MLP neurons of a small language model. Each row is named by its layer, matrix (down: output weights) and neuron, and shows model dimensions 256-383. Each number is 200 + 40 x the weight over its row's rms, rounded and kept within 0 to 999.
A block is one neuron, or neurons of one layer that tend to fire together. Before each block is what it responds to, as a language model described it from the Wikipedia text at the highest values.

Slot before a verb. Tokens directly before an expected verb: infinitive to, modals (may, can, might), not, they, and the end of a plural subject noun (parameters, pupils, models).
L13.down23,219,132,104,273,185,198,214,237,177,208,202,205,165,185,163,266,259,146,176,166,236,242,213,147,254,239,160,218,225,137,215,181,157,248,241,190,180,230,200,213,254,141,206,203,226,188,191,173,199,163,159,171,280,193,226,238,226,196,201,254,180,256,256,167,134,252,150,197,305,214,213,137,257,197,271,182,100,223,174,205,240,196,258,160,263,134,163,206,187,218,172,170,182,161,191,230,171,227,162,204,158,162,190,198,226,204,260,124,208,237,193,145,203,193,202,172,121,88,206,148,187,172,177,195,177,212,254,179
L13.down67,147,166,170,175,204,181,238,159,122,186,184,281,225,189,207,226,124,204,141,253,161,197,198,133,202,176,204,229,258,218,154,213,127,204,226,112,155,230,261,231,214,184,266,215,229,175,193,168,169,198,228,237,246,165,269,165,173,193,256,189,207,231,168,171,240,207,202,152,184,243,203,159,189,257,242,212,122,189,213,197,201,183,198,151,264,232,203,214,181,120,168,236,186,234,167,146,145,282,193,157,200,170,213,195,221,177,141,212,175,241,200,174,181,222,118,155,184,84,208,271,226,231,147,280,176,269,224,188
L13.down525,140,190,175,218,199,121,180,173,274,167,179,241,217,172,210,171,222,273,173,150,235,227,214,185,232,175,115,191,271,134,162,206,256,263,126,206,250,189,140,171,195,195,174,261,183,213,181,168,160,160,257,194,214,189,158,217,180,266,200,223,126,190,162,172,115,193,197,165,234,277,189,255,150,217,244,190,212,235,211,271,249,201,190,162,229,163,146,218,197,189,200,200,141,136,197,201,136,173,129,127,245,175,175,195,258,187,195,193,204,213,195,235,281,151,220,171,197,225,180,227,155,193,188,252,211,184,186,237
L13.down804,181,183,109,217,215,179,190,180,287,213,215,99,178,206,204,215,263,246,238,246,212,190,175,142,220,151,211,200,231,94,147,113,171,232,210,231,221,177,169,182,149,188,147,194,146,204,236,135,241,170,181,272,203,164,164,154,184,188,169,223,269,242,122,107,169,218,174,248,191,86,169,245,164,148,177,193,166,160,178,196,207,172,245,226,243,200,208,160,159,156,185,153,131,242,191,231,242,235,245,218,237,280,180,178,175,268,206,196,211,172,194,174,173,133,161,174,237,155,204,141,223,178,204,290,213,168,175,265

Infinitive "to" after verbs. The word "to" introducing an infinitive after a verb in biographical narrative, as in continued to, refused to, had to; it also fires on some "a" and "to" before a noun or number.
L9.down265,189,255,206,249,193,80,139,203,211,184,271,217,184,195,228,158,200,237,157,233,190,173,227,149,262,218,264,215,205,175,157,212,182,154,188,159,234,180,193,198,239,179,230,197,273,193,215,251,189,222,241,180,157,216,185,192,225,278,205,169,144,241,182,249,218,187,239,141,305,134,151,219,206,176,151,132,172,123,201,209,234,187,158,160,223,219,225,187,228,188,254,232,190,207,181,238,178,129,194,127,227,205,215,192,147,214,207,247,231,227,193,179,186,247,151,130,200,193,237,262,138,207,236,176,241,190,236,148
L9.down866,159,185,225,181,170,207,171,199,214,188,187,229,96,168,209,280,223,187,167,116,147,162,146,146,192,188,268,247,200,189,243,204,190,217,233,245,150,177,213,263,272,146,179,250,205,178,157,176,204,203,213,303,135,130,235,252,146,124,182,187,159,172,275,197,243,209,188,280,200,193,239,191,205,203,183,212,300,192,184,230,142,154,229,195,206,234,261,144,201,210,156,140,178,162,285,194,209,241,200,178,184,159,120,208,157,203,198,344,166,193,144,274,208,238,173,156,217,260,178,187,129,212,180,141,193,181,244,248
L9.down1286,207,172,202,139,91,218,235,295,194,163,167,226,206,170,206,144,172,254,245,209,213,274,259,145,208,237,212,250,209,228,128,207,179,135,191,163,230,138,163,233,273,184,277,191,235,197,153,141,164,152,260,163,177,241,232,230,248,189,141,221,166,222,130,190,115,133,188,177,190,139,240,198,193,202,223,155,243,215,267,221,243,229,221,197,185,212,150,175,193,200,223,227,226,197,213,239,221,146,192,223,191,243,246,152,175,175,134,172,206,238,229,206,237,179,210,181,200,189,230,161,215,164,218,141,232,120,194,265
L9.down1316,166,182,249,159,207,240,156,184,270,157,156,171,196,194,215,190,300,150,232,130,201,205,162,205,173,226,162,277,134,237,179,207,167,205,214,233,246,145,167,197,238,167,204,221,282,175,230,177,190,153,186,221,171,240,156,110,217,188,155,195,258,263,275,158,194,210,162,193,233,140,207,147,114,233,191,119,200,177,176,216,156,192,198,222,209,220,185,211,214,187,155,183,247,172,185,233,241,165,191,168,196,217,182,212,256,233,153,208,223,190,259,209,169,172,189,186,232,241,184,107,158,161,134,209,200,207,245,224

Verb after infinitival "to". The first token of a verb right after infinitive "to", often purpose clauses (in order to build, aims to address, used to translate); weaker on other verbs and numbers.
L9.down170,177,219,214,170,191,182,231,107,179,177,135,182,217,254,216,234,137,251,187,176,167,165,238,153,269,236,196,166,243,222,186,147,191,261,256,196,195,246,185,246,183,153,208,192,190,184,188,128,191,129,223,230,224,277,226,237,241,217,204,182,208,213,151,311,143,216,189,232,306,248,192,168,208,253,209,166,166,168,162,180,309,147,164,116,198,241,189,165,291,231,291,212,148,193,215,192,203,146,191,192,239,221,105,170,196,181,160,239,166,219,202,194,244,229,179,188,229,151,174,205,243,219,177,270,238,92,240,174
L9.down349,188,212,178,227,178,193,142,158,199,228,185,138,166,176,181,197,199,180,165,177,223,195,191,221,143,153,278,250,188,233,244,143,193,184,209,270,210,197,225,263,225,188,139,164,226,198,208,180,193,232,204,196,201,118,211,220,167,171,180,220,244,189,214,230,176,256,198,195,224,195,313,159,144,228,199,186,230,220,217,201,232,144,180,136,241,206,282,186,166,195,278,171,215,161,225,246,191,238,153,223,168,226,153,156,197,158,242,290,242,241,144,218,244,177,229,184,143,188,235,218,167,146,230,171,182,265,245,190
L9.down1069,230,272,194,219,196,90,259,155,88,287,134,230,170,263,192,177,218,187,167,220,233,212,160,146,260,185,202,225,250,246,222,176,255,243,243,206,222,237,253,214,199,178,235,226,174,190,151,164,222,195,239,235,183,222,237,196,242,235,190,241,254,216,212,241,235,165,93,199,198,208,211,195,249,187,211,183,200,139,162,152,248,145,284,150,233,203,246,190,217,267,248,266,170,205,251,237,131,180,250,181,243,151,89,142,241,167,182,161,182,244,153,159,256,206,209,233,229,167,96,228,270,250,161,198,189,180,171,218
L9.down1239,179,167,193,226,281,187,187,230,198,205,161,163,258,192,216,172,194,182,222,164,185,190,228,170,212,163,186,146,134,141,250,147,187,125,206,232,276,134,107,232,171,204,141,251,203,162,170,131,170,140,244,178,203,250,231,252,259,200,210,237,155,174,211,224,154,253,194,219,195,225,165,160,173,163,154,258,232,243,221,119,186,179,206,113,218,206,203,199,292,219,203,156,211,187,159,184,192,242,181,190,225,140,171,190,150,185,188,184,214,177,238,254,201,174,180,250,170,217,191,173,147,206,216,183,216,197,305,207

Pre-verb slot words. Words placed right before a bare verb, mostly infinitival to, not, and modals (would not, failing to, could not, can't); weaker on and/a in lists and minus signs in tables.
L12.down56,176,211,199,229,229,197,186,141,272,197,213,216,186,180,124,250,163,177,124,188,222,188,163,196,211,255,115,189,241,162,135,201,195,130,246,164,202,250,247,225,213,217,112,265,206,183,143,211,186,181,301,203,177,175,116,163,232,229,183,201,213,211,125,149,259,159,209,253,157,264,208,216,222,190,181,229,134,154,238,223,247,142,188,196,302,259,284,200,139,185,201,225,182,187,229,182,204,183,184,183,213,106,228,239,208,146,246,190,153,186,244,157,173,197,168,262,181,217,224,169,143,201,187,220,246,201,251,140

Main verb onset. The first piece of a finite main verb right after its subject, often a word fragment, such as recogn(izes), tort(ures), res(ides), adv(ised).
L12.down552,182,156,157,258,245,262,172,162,207,193,131,228,207,181,115,205,212,177,162,210,217,174,188,176,182,163,159,200,198,238,232,202,148,166,221,290,166,252,237,190,218,215,216,219,242,182,211,255,249,206,187,250,155,210,245,229,198,220,133,188,169,228,128,212,214,223,187,257,188,238,173,174,270,126,189,175,130,211,180,272,173,214,203,201,198,141,264,180,186,247,177,240,130,318,220,296,267,233,247,151,154,212,269,196,174,241,184,157,234,180,183,153,204,204,233,272,145,126,108,181,174,236,177,182,158,294,221,230

Name-internal subword pieces. Middle or final subword pieces inside personal names, mostly non-English names in tables and lists, such as Abd-oun, Majr-ashi, Mod-i.
L12.down922,236,171,169,214,324,193,209,245,181,231,143,273,238,210,182,224,170,213,145,175,159,208,169,219,212,198,221,199,254,198,161,260,124,151,178,176,216,173,262,151,172,215,217,206,199,170,223,212,201,157,240,182,230,168,196,271,166,225,225,183,195,124,246,316,303,195,231,178,199,207,179,145,226,178,211,127,219,161,172,231,212,228,223,143,201,115,278,187,313,246,173,222,214,231,163,245,178,280,206,132,259,200,173,146,228,182,195,191,210,184,149,220,212,209,180,160,130,216,169,259,145,192,249,199,179,259,221,147

Surname-final subword pieces. Fires on the last piece of a multi-token surname or name, or the comma, and or 's right after it, as in Molten-o, Cou-ste-au, Lyman's.
L9.down102,263,204,186,210,216,174,232,167,186,185,187,187,191,144,251,231,213,178,147,231,123,160,219,195,205,217,204,123,147,296,200,228,228,200,264,229,226,177,236,277,135,199,108,258,201,166,217,253,212,210,234,138,228,193,129,217,135,109,224,215,204,129,166,177,225,167,255,250,241,185,211,191,162,186,225,170,160,186,197,216,248,245,144,205,180,227,261,150,242,211,234,164,181,272,161,225,186,264,223,264,103,182,250,293,181,220,225,211,219,215,196,160,154,150,231,155,209,205,193,174,173,222,205,228,134,207,178,106
L9.down342,210,275,204,215,209,186,255,214,181,187,189,284,173,239,198,251,218,257,205,178,162,122,222,141,258,160,202,184,212,275,187,215,209,204,238,148,231,244,284,184,183,173,183,205,139,208,148,196,201,237,170,208,206,234,181,240,205,242,169,204,196,144,138,176,295,203,187,231,245,193,156,178,202,194,223,213,224,205,254,212,281,136,178,247,206,264,251,228,270,223,169,200,154,159,175,172,175,236,118,262,204,148,205,222,173,144,188,194,121,240,226,183,190,135,161,148,149,184,210,213,213,242,190,187,201,192,237,173
L9.down711,242,131,163,205,258,282,181,248,192,148,197,192,209,124,236,193,174,168,181,237,226,181,233,152,147,154,171,140,219,156,164,204,207,183,238,262,209,170,262,199,231,189,160,174,117,203,232,246,182,305,276,197,192,235,146,188,169,149,229,210,181,190,135,174,226,179,231,301,151,301,233,175,182,231,178,160,201,190,221,294,198,231,209,212,182,226,195,267,185,201,135,182,207,197,203,255,147,212,201,217,146,234,160,233,227,205,275,173,135,202,198,136,190,189,207,220,104,76,203,238,234,252,195,187,184,202,187,209
L9.down1018,196,187,174,250,254,202,163,257,234,219,224,244,194,243,211,232,217,180,224,186,170,174,169,165,242,209,144,133,197,272,168,257,170,193,244,154,236,208,155,209,187,180,161,253,173,233,159,192,241,206,205,199,248,148,142,255,220,214,174,193,146,238,223,183,329,155,235,300,198,189,240,226,216,200,248,163,290,170,252,274,184,175,234,253,218,247,276,216,210,139,135,227,229,241,131,250,262,234,182,112,184,202,190,234,154,210,295,298,206,218,230,232,159,175,206,147,171,190,165,241,238,198,272,161,190,179,228,181

Infinitive "to" after verbs. The word "to" (also should, would, from, and) right after a verb or adjective that takes an infinitive, as in allows the user to, encouraged its citizens to, unable to.
L13.down39,202,151,190,187,171,194,149,203,260,172,212,208,216,183,214,231,126,213,198,212,221,257,165,199,230,179,126,110,253,230,171,216,193,187,221,198,197,232,203,200,156,155,249,138,128,152,200,277,190,222,178,250,240,246,225,198,232,232,166,243,138,161,157,201,225,222,194,181,236,168,231,256,207,200,225,163,238,175,219,183,171,236,186,166,206,255,255,213,152,158,190,173,142,198,152,254,102,172,183,225,200,273,196,146,268,157,184,184,186,195,143,177,199,252,276,178,191,126,184,203,237,225,195,197,176,148,176,201
L13.down738,228,262,193,159,209,180,174,174,287,187,255,165,209,251,218,243,240,242,177,201,197,276,133,157,182,228,221,216,225,194,151,204,194,188,189,149,193,175,208,261,232,268,203,224,132,204,269,174,276,202,334,200,128,197,172,165,102,169,207,170,230,199,148,144,185,227,239,219,181,187,195,172,124,207,157,218,175,253,134,200,188,223,262,213,209,244,156,171,194,227,216,128,189,197,150,214,180,149,192,198,137,172,247,198,218,228,195,210,203,209,202,125,157,153,231,181,246,175,298,196,213,245,248,187,193,182,139,170
L13.down1122,170,146,171,160,237,120,222,235,188,222,260,184,190,198,235,197,232,207,195,190,189,296,227,163,190,168,151,219,177,173,239,146,141,238,222,204,173,223,199,212,169,224,238,271,133,231,147,181,265,231,199,178,240,132,184,219,175,161,198,162,187,181,246,249,201,243,274,173,246,194,250,200,153,217,205,172,183,161,245,204,243,260,125,221,223,205,189,207,139,180,232,186,194,241,198,192,174,155,174,159,161,247,227,193,155,200,200,154,193,181,156,150,227,184,203,185,226,229,197,235,258,250,123,163,236,257,181,203
L13.down1230,201,257,256,159,245,222,170,190,209,215,194,176,259,207,253,136,217,188,190,172,232,220,197,152,254,173,187,133,129,127,165,188,270,229,215,155,196,215,197,263,291,230,199,253,192,179,186,221,184,207,297,195,162,234,271,249,200,280,240,201,169,226,200,172,245,206,205,212,179,265,204,251,140,170,228,229,138,202,234,247,162,272,202,167,196,236,241,170,246,162,193,208,163,126,157,156,189,188,138,203,136,228,131,182,216,182,165,212,231,258,191,147,192,180,202,172,183,180,214,173,164,171,138,239,273,141,205,161

Pre-verb position. Words directly before an upcoming verb: subject pronouns and plural nouns (We, they, residents, sculptures), modals (would, must), infinitive to, not; strongest on We/You in quotes.
L12.down294,189,216,135,146,258,233,167,169,209,190,145,170,190,210,174,209,160,236,125,192,196,182,210,213,217,139,115,179,234,180,113,181,170,178,188,206,214,251,169,197,191,140,225,286,127,176,247,179,191,225,189,220,227,222,165,287,218,248,175,268,191,203,226,202,260,215,133,177,200,213,169,242,213,180,247,193,212,262,232,165,174,226,122,185,197,183,230,178,164,219,140,202,163,145,233,267,253,191,198,208,240,217,222,239,258,193,217,149,170,127,238,221,240,166,289,176,193,174,230,230,113,183,240,274,231,242,177,140

Mid-sentence connective words. Function words such as to, and, commas, for and in that link a noun or verb to what follows, e.g. decided to, France and, the right to.
L9.down311,262,253,173,131,255,247,191,222,224,226,252,179,212,183,102,218,198,300,257,197,240,224,242,262,227,226,274,248,274,206,221,136,188,238,137,155,234,153,175,225,139,181,144,159,217,223,226,211,257,246,196,250,177,247,246,297,249,183,227,158,264,153,292,226,196,255,244,224,190,196,225,268,195,224,102,257,197,166,215,174,188,148,201,190,247,189,183,269,246,215,177,180,227,247,247,258,228,196,145,209,162,194,114,187,214,239,138,173,219,220,228,208,234,247,185,167,193,233,203,168,165,147,175,163,220,157,173,234
L9.down559,154,224,211,209,198,245,233,139,171,284,203,197,171,246,204,270,247,186,235,168,169,180,157,204,215,171,250,170,164,222,287,133,272,220,227,196,173,252,295,209,158,223,232,205,246,242,167,142,173,172,223,195,171,189,178,192,178,163,197,185,189,207,260,178,202,260,231,217,185,199,204,169,249,164,186,131,184,232,221,167,185,165,241,150,169,112,257,164,116,272,242,210,210,144,230,173,211,233,204,159,198,237,157,186,250,174,273,154,187,235,218,111,227,265,169,310,184,155,141,198,214,160,125,187,149,186,265,172
L9.down799,249,258,205,235,142,216,151,192,204,259,165,174,170,207,160,211,228,159,150,213,133,198,139,128,203,149,227,203,200,173,225,263,184,99,180,143,203,185,195,246,212,258,206,274,200,207,155,148,270,222,173,302,150,232,195,235,163,223,222,161,213,280,141,121,194,278,130,189,123,207,195,237,222,204,180,239,241,161,184,249,242,189,220,177,230,201,168,137,213,267,201,161,242,197,245,38,224,211,207,142,189,173,224,249,226,165,202,224,230,220,237,240,149,232,235,223,269,260,220,207,238,224,244,185,207,203,245,212
L9.down1509,231,144,202,203,156,257,211,180,159,172,157,265,191,198,193,184,309,221,211,198,162,267,172,95,208,213,262,188,173,206,174,215,208,287,230,176,175,259,201,254,148,187,201,190,220,238,154,172,197,255,274,225,145,136,220,185,129,207,185,181,157,198,262,177,144,221,133,221,129,161,208,207,190,208,185,143,113,214,184,160,210,189,215,236,241,185,233,200,141,321,267,220,215,280,257,206,194,166,192,193,192,197,184,189,244,161,244,137,207,174,182,187,259,191,197,224,260,195,178,223,190,165,149,207,191,165,233,184

Biography section openers. The verb or possessive right after a person's name opening a biography section such as Early life (was born, his primary education), plus School or St in school names.
L12.down1049,177,231,223,232,221,250,176,233,215,248,161,265,212,207,202,317,217,207,199,154,145,158,180,238,136,238,152,176,155,219,157,216,187,211,220,125,225,171,163,139,204,239,227,167,76,243,192,178,157,229,179,250,234,250,176,174,228,167,152,216,188,236,153,135,259,225,195,217,223,178,209,197,187,243,237,136,198,247,137,200,238,168,215,162,207,259,201,193,230,201,218,178,135,211,206,213,231,190,223,214,244,267,258,206,216,229,220,247,224,242,234,133,186,126,248,191,172,218,184,212,213,231,162,258,240,197,215,177

Surname-final word pieces. Final word pieces completing multi-token personal names, mostly surnames, in biographies, cast lists and sports tables, such as Hal-en, Enri-quez, Moriz-ono.
L13.down32,195,171,123,188,274,180,197,278,179,284,139,163,216,134,298,160,149,236,173,225,210,186,159,133,204,228,225,130,196,205,225,231,230,265,140,247,179,261,163,161,177,165,202,177,241,194,209,199,234,204,227,165,113,247,169,261,184,208,161,179,183,234,210,161,235,257,206,249,249,258,224,169,191,198,286,186,204,134,214,231,175,281,197,240,177,227,189,210,192,208,214,185,215,145,222,206,171,182,129,204,216,213,191,257,144,245,225,178,199,178,198,178,183,204,168,212,187,316,171,197,230,258,197,166,179,163,185,133
L13.down168,201,214,274,169,184,139,183,234,245,183,132,234,192,216,233,218,168,194,258,271,220,267,223,210,189,151,225,176,231,183,160,121,200,109,259,169,211,279,186,232,244,196,162,193,216,139,289,224,183,205,215,145,142,167,316,265,219,166,182,204,192,190,213,188,164,172,187,225,184,257,148,203,151,210,147,119,122,181,197,233,188,160,146,263,239,231,276,200,238,146,89,233,210,195,198,165,187,200,191,208,204,247,252,203,232,147,167,187,208,214,158,180,262,226,159,153,199,232,147,198,136,171,178,216,248,184,241,220
L13.down403,206,164,250,182,308,230,125,240,199,172,208,243,191,167,171,203,150,166,268,216,187,175,154,227,178,228,277,190,203,175,208,190,161,310,252,137,267,184,194,131,148,242,173,243,168,212,191,184,176,242,207,223,221,258,223,231,183,196,234,145,157,153,282,158,252,193,235,306,173,204,153,129,211,166,122,183,153,247,236,172,247,170,211,192,203,288,271,243,186,157,225,138,185,204,222,162,209,203,185,267,155,184,192,229,186,188,233,213,214,126,236,240,249,148,219,276,194,212,244,246,228,218,172,183,199,260,266,195
L13.down849,167,229,188,160,178,219,172,184,187,218,168,205,165,187,220,213,233,198,196,245,142,215,168,171,161,201,219,210,213,230,190,144,205,149,184,217,190,200,188,154,210,224,254,147,177,287,237,151,259,218,182,169,211,162,267,177,277,208,214,264,213,161,145,248,169,280,175,225,170,191,163,167,241,143,210,196,165,235,171,180,156,202,213,83,278,217,152,214,252,170,223,204,175,186,167,161,165,193,181,269,196,188,183,183,232,222,200,114,149,128,179,137,198,235,160,209,266,197,133,224,204,290,166,285,335,177,114,218

Academic degrees and honors. Nouns in biographies naming degrees, fellowships or awards after earned/completed/awarded, such as degree, Fellowship, doctoral; weaker hits on infobox dashes, table parentheses.
L13.down7,185,163,225,197,197,157,218,199,202,163,133,227,159,184,222,180,153,225,204,105,180,244,282,234,203,255,156,174,220,227,154,254,189,282,212,226,208,212,213,156,206,253,204,272,188,210,219,119,136,207,196,224,186,134,178,196,141,273,187,176,215,173,191,175,225,195,191,188,305,245,252,256,199,208,244,91,232,162,191,168,248,219,202,233,183,201,176,192,132,195,156,231,181,254,138,184,237,238,162,210,214,237,130,176,239,217,254,175,196,151,180,232,262,218,191,203,209,141,209,199,178,170,191,193,114,154,211,140
L13.down864,170,189,174,197,212,219,196,247,209,130,183,240,160,209,169,233,152,125,155,242,190,190,197,197,238,228,256,178,168,161,202,224,164,144,164,159,218,191,178,174,209,181,281,181,144,178,195,218,197,267,161,207,204,191,238,203,210,250,192,182,205,179,260,207,157,299,199,210,269,234,269,282,164,151,162,241,173,184,136,245,181,170,260,221,231,266,131,196,147,219,249,199,159,198,222,236,216,198,157,170,209,251,165,148,262,255,256,216,217,253,198,216,239,240,171,227,161,157,254,243,198,227,230,211,137,151,166,190
L13.down945,227,177,232,187,256,189,204,197,123,220,203,279,211,175,182,196,173,304,227,160,187,230,207,164,147,194,157,278,210,173,134,186,187,154,182,194,208,246,172,158,154,223,209,281,197,272,212,207,193,204,151,221,170,137,181,257,185,199,166,205,167,279,212,156,206,188,252,247,206,207,213,288,183,179,214,125,196,233,255,251,185,174,249,119,260,157,207,263,171,196,151,112,205,235,165,222,198,239,176,200,226,227,253,139,208,203,226,260,156,237,211,196,158,267,156,217,201,181,153,189,174,165,246,198,217,275,168,217
L13.down1449,201,234,84,222,115,219,140,281,234,214,133,234,210,260,146,147,214,236,143,186,239,175,95,135,226,247,139,176,181,171,197,186,192,246,271,227,215,248,186,246,149,268,247,251,157,134,228,96,197,279,195,203,148,198,215,148,184,230,210,192,233,238,165,172,243,230,116,206,206,148,116,173,134,191,231,187,199,197,195,194,204,179,195,237,242,128,192,242,189,135,159,226,195,166,256,301,220,101,173,211,183,233,169,224,278,225,168,173,213,263,206,212,242,199,191,189,274,203,166,168,265,266,188,165,243,173,214,194

Verb stems after "to"/subject. First word-piece of a verb (often a partial stem) right after "to", a modal, or a subject: comp(ose), rev(ive), arg(ue), drew.
L13.down86,193,215,216,173,212,158,192,149,161,185,180,253,192,225,195,123,116,293,235,215,148,244,221,160,188,149,246,173,236,217,194,231,235,186,237,172,217,188,178,206,107,209,235,255,276,205,215,260,268,201,158,237,161,187,207,247,200,189,132,163,214,208,99,229,225,118,248,220,178,175,165,251,238,165,183,188,161,183,239,278,168,182,173,161,210,215,265,223,267,190,178,193,285,165,135,188,181,221,189,208,156,214,191,236,153,228,218,152,184,152,262,186,196,188,218,185,191,226,191,238,236,292,254,240,217,212,171,191
L13.down171,292,173,130,156,151,186,170,239,221,162,253,144,194,152,220,214,200,258,199,214,160,172,162,250,218,164,215,153,200,142,241,229,195,205,205,175,170,251,180,162,175,219,234,114,219,178,164,211,203,181,193,155,210,204,257,120,208,180,203,223,157,130,174,251,244,202,238,180,272,235,184,201,180,165,154,268,163,239,236,232,189,190,181,182,216,179,202,152,242,211,188,218,199,164,256,219,221,164,166,208,220,135,112,202,226,235,193,267,181,219,158,151,185,195,242,131,189,195,223,214,189,239,265,263,231,189,267,231
L13.down662,257,203,292,292,171,224,155,235,168,222,315,178,85,213,219,191,219,165,251,199,164,203,187,287,212,186,210,230,150,158,172,223,211,192,120,200,272,254,193,139,205,193,206,123,155,238,188,186,148,166,243,226,206,103,199,100,204,239,291,216,191,141,210,243,173,214,196,223,190,190,128,154,282,188,184,242,169,155,116,161,150,180,218,215,185,170,149,219,218,159,184,201,219,212,191,272,222,103,263,170,241,212,186,196,173,201,213,223,168,217,164,219,232,304,161,134,282,133,206,202,208,144,233,163,240,280,225,142
L13.down802,223,200,193,145,194,203,249,172,228,173,197,266,222,134,167,228,235,208,138,221,161,209,238,179,262,195,133,186,189,139,258,141,191,203,210,164,196,139,180,233,150,243,228,129,207,213,235,216,186,261,164,216,214,184,221,222,254,151,228,214,194,208,170,178,249,221,209,253,159,181,210,206,250,227,178,188,201,218,204,245,218,198,240,196,187,193,139,152,249,257,235,233,234,189,203,145,194,191,246,178,171,118,74,191,171,153,177,127,178,221,141,221,262,161,199,139,154,191,130,231,201,175,225,227,162,240,211,287

Main verb after subject. Fires on the main verb that directly follows its subject, usually a pronoun like He or who, in Wikipedia biographies and narrative text, e.g. worked, served, became, made.
L9.down12,238,221,245,200,201,173,157,205,220,237,193,203,157,219,222,266,146,237,175,200,193,198,194,344,216,228,189,236,222,144,209,240,92,191,294,166,188,176,200,253,196,248,223,185,220,227,132,222,178,175,218,186,202,277,218,148,132,187,205,161,227,238,175,116,245,210,201,211,233,294,195,196,197,198,191,195,160,234,229,245,170,168,229,216,188,197,235,228,186,198,191,201,239,227,157,228,119,133,210,294,141,190,199,170,232,157,194,168,182,260,209,170,203,223,188,238,128,142,142,131,165,195,155,169,195,224,168,107
L9.down156,171,148,265,162,195,200,224,232,217,184,199,213,213,202,196,143,109,255,230,159,211,243,192,220,203,170,224,216,270,132,171,166,166,184,138,172,228,213,190,162,188,206,267,199,177,190,134,167,195,182,188,191,236,204,267,190,285,164,257,168,166,141,191,227,177,230,269,210,183,197,129,224,194,177,293,237,206,159,208,196,155,175,263,216,224,243,153,225,195,125,97,190,223,180,156,121,169,185,193,182,191,213,223,177,257,223,171,199,228,247,271,206,58,255,219,223,188,170,160,221,228,194,234,256,330,232,231,198
L9.down968,187,250,216,210,271,77,197,176,276,205,171,142,111,202,227,228,145,261,156,126,251,267,244,174,183,262,187,181,170,249,231,272,164,166,192,226,222,185,160,185,147,193,224,203,213,205,204,211,217,211,156,281,240,191,208,206,286,170,215,239,177,187,169,193,246,181,269,290,258,257,204,245,248,243,237,229,262,182,176,158,162,189,222,167,129,210,219,191,304,191,185,200,178,270,182,216,262,210,157,250,150,194,148,276,200,170,116,257,255,151,157,202,151,156,263,231,227,181,174,218,251,159,227,217,197,163,246,179
L9.down1334,205,233,159,254,249,226,214,203,171,219,136,182,214,215,196,168,154,206,138,150,207,250,204,185,233,216,163,225,164,217,222,192,175,137,295,194,249,297,194,191,139,191,263,240,216,229,169,273,181,258,195,103,191,126,240,249,213,164,211,223,146,162,163,125,199,210,217,272,197,220,217,185,249,255,225,164,182,209,198,207,163,194,181,157,261,166,337,170,209,272,240,163,151,203,211,170,181,296,209,217,217,148,217,283,238,190,211,196,193,188,205,170,179,220,201,299,192,203,183,232,163,249,183,190,189,262,204,152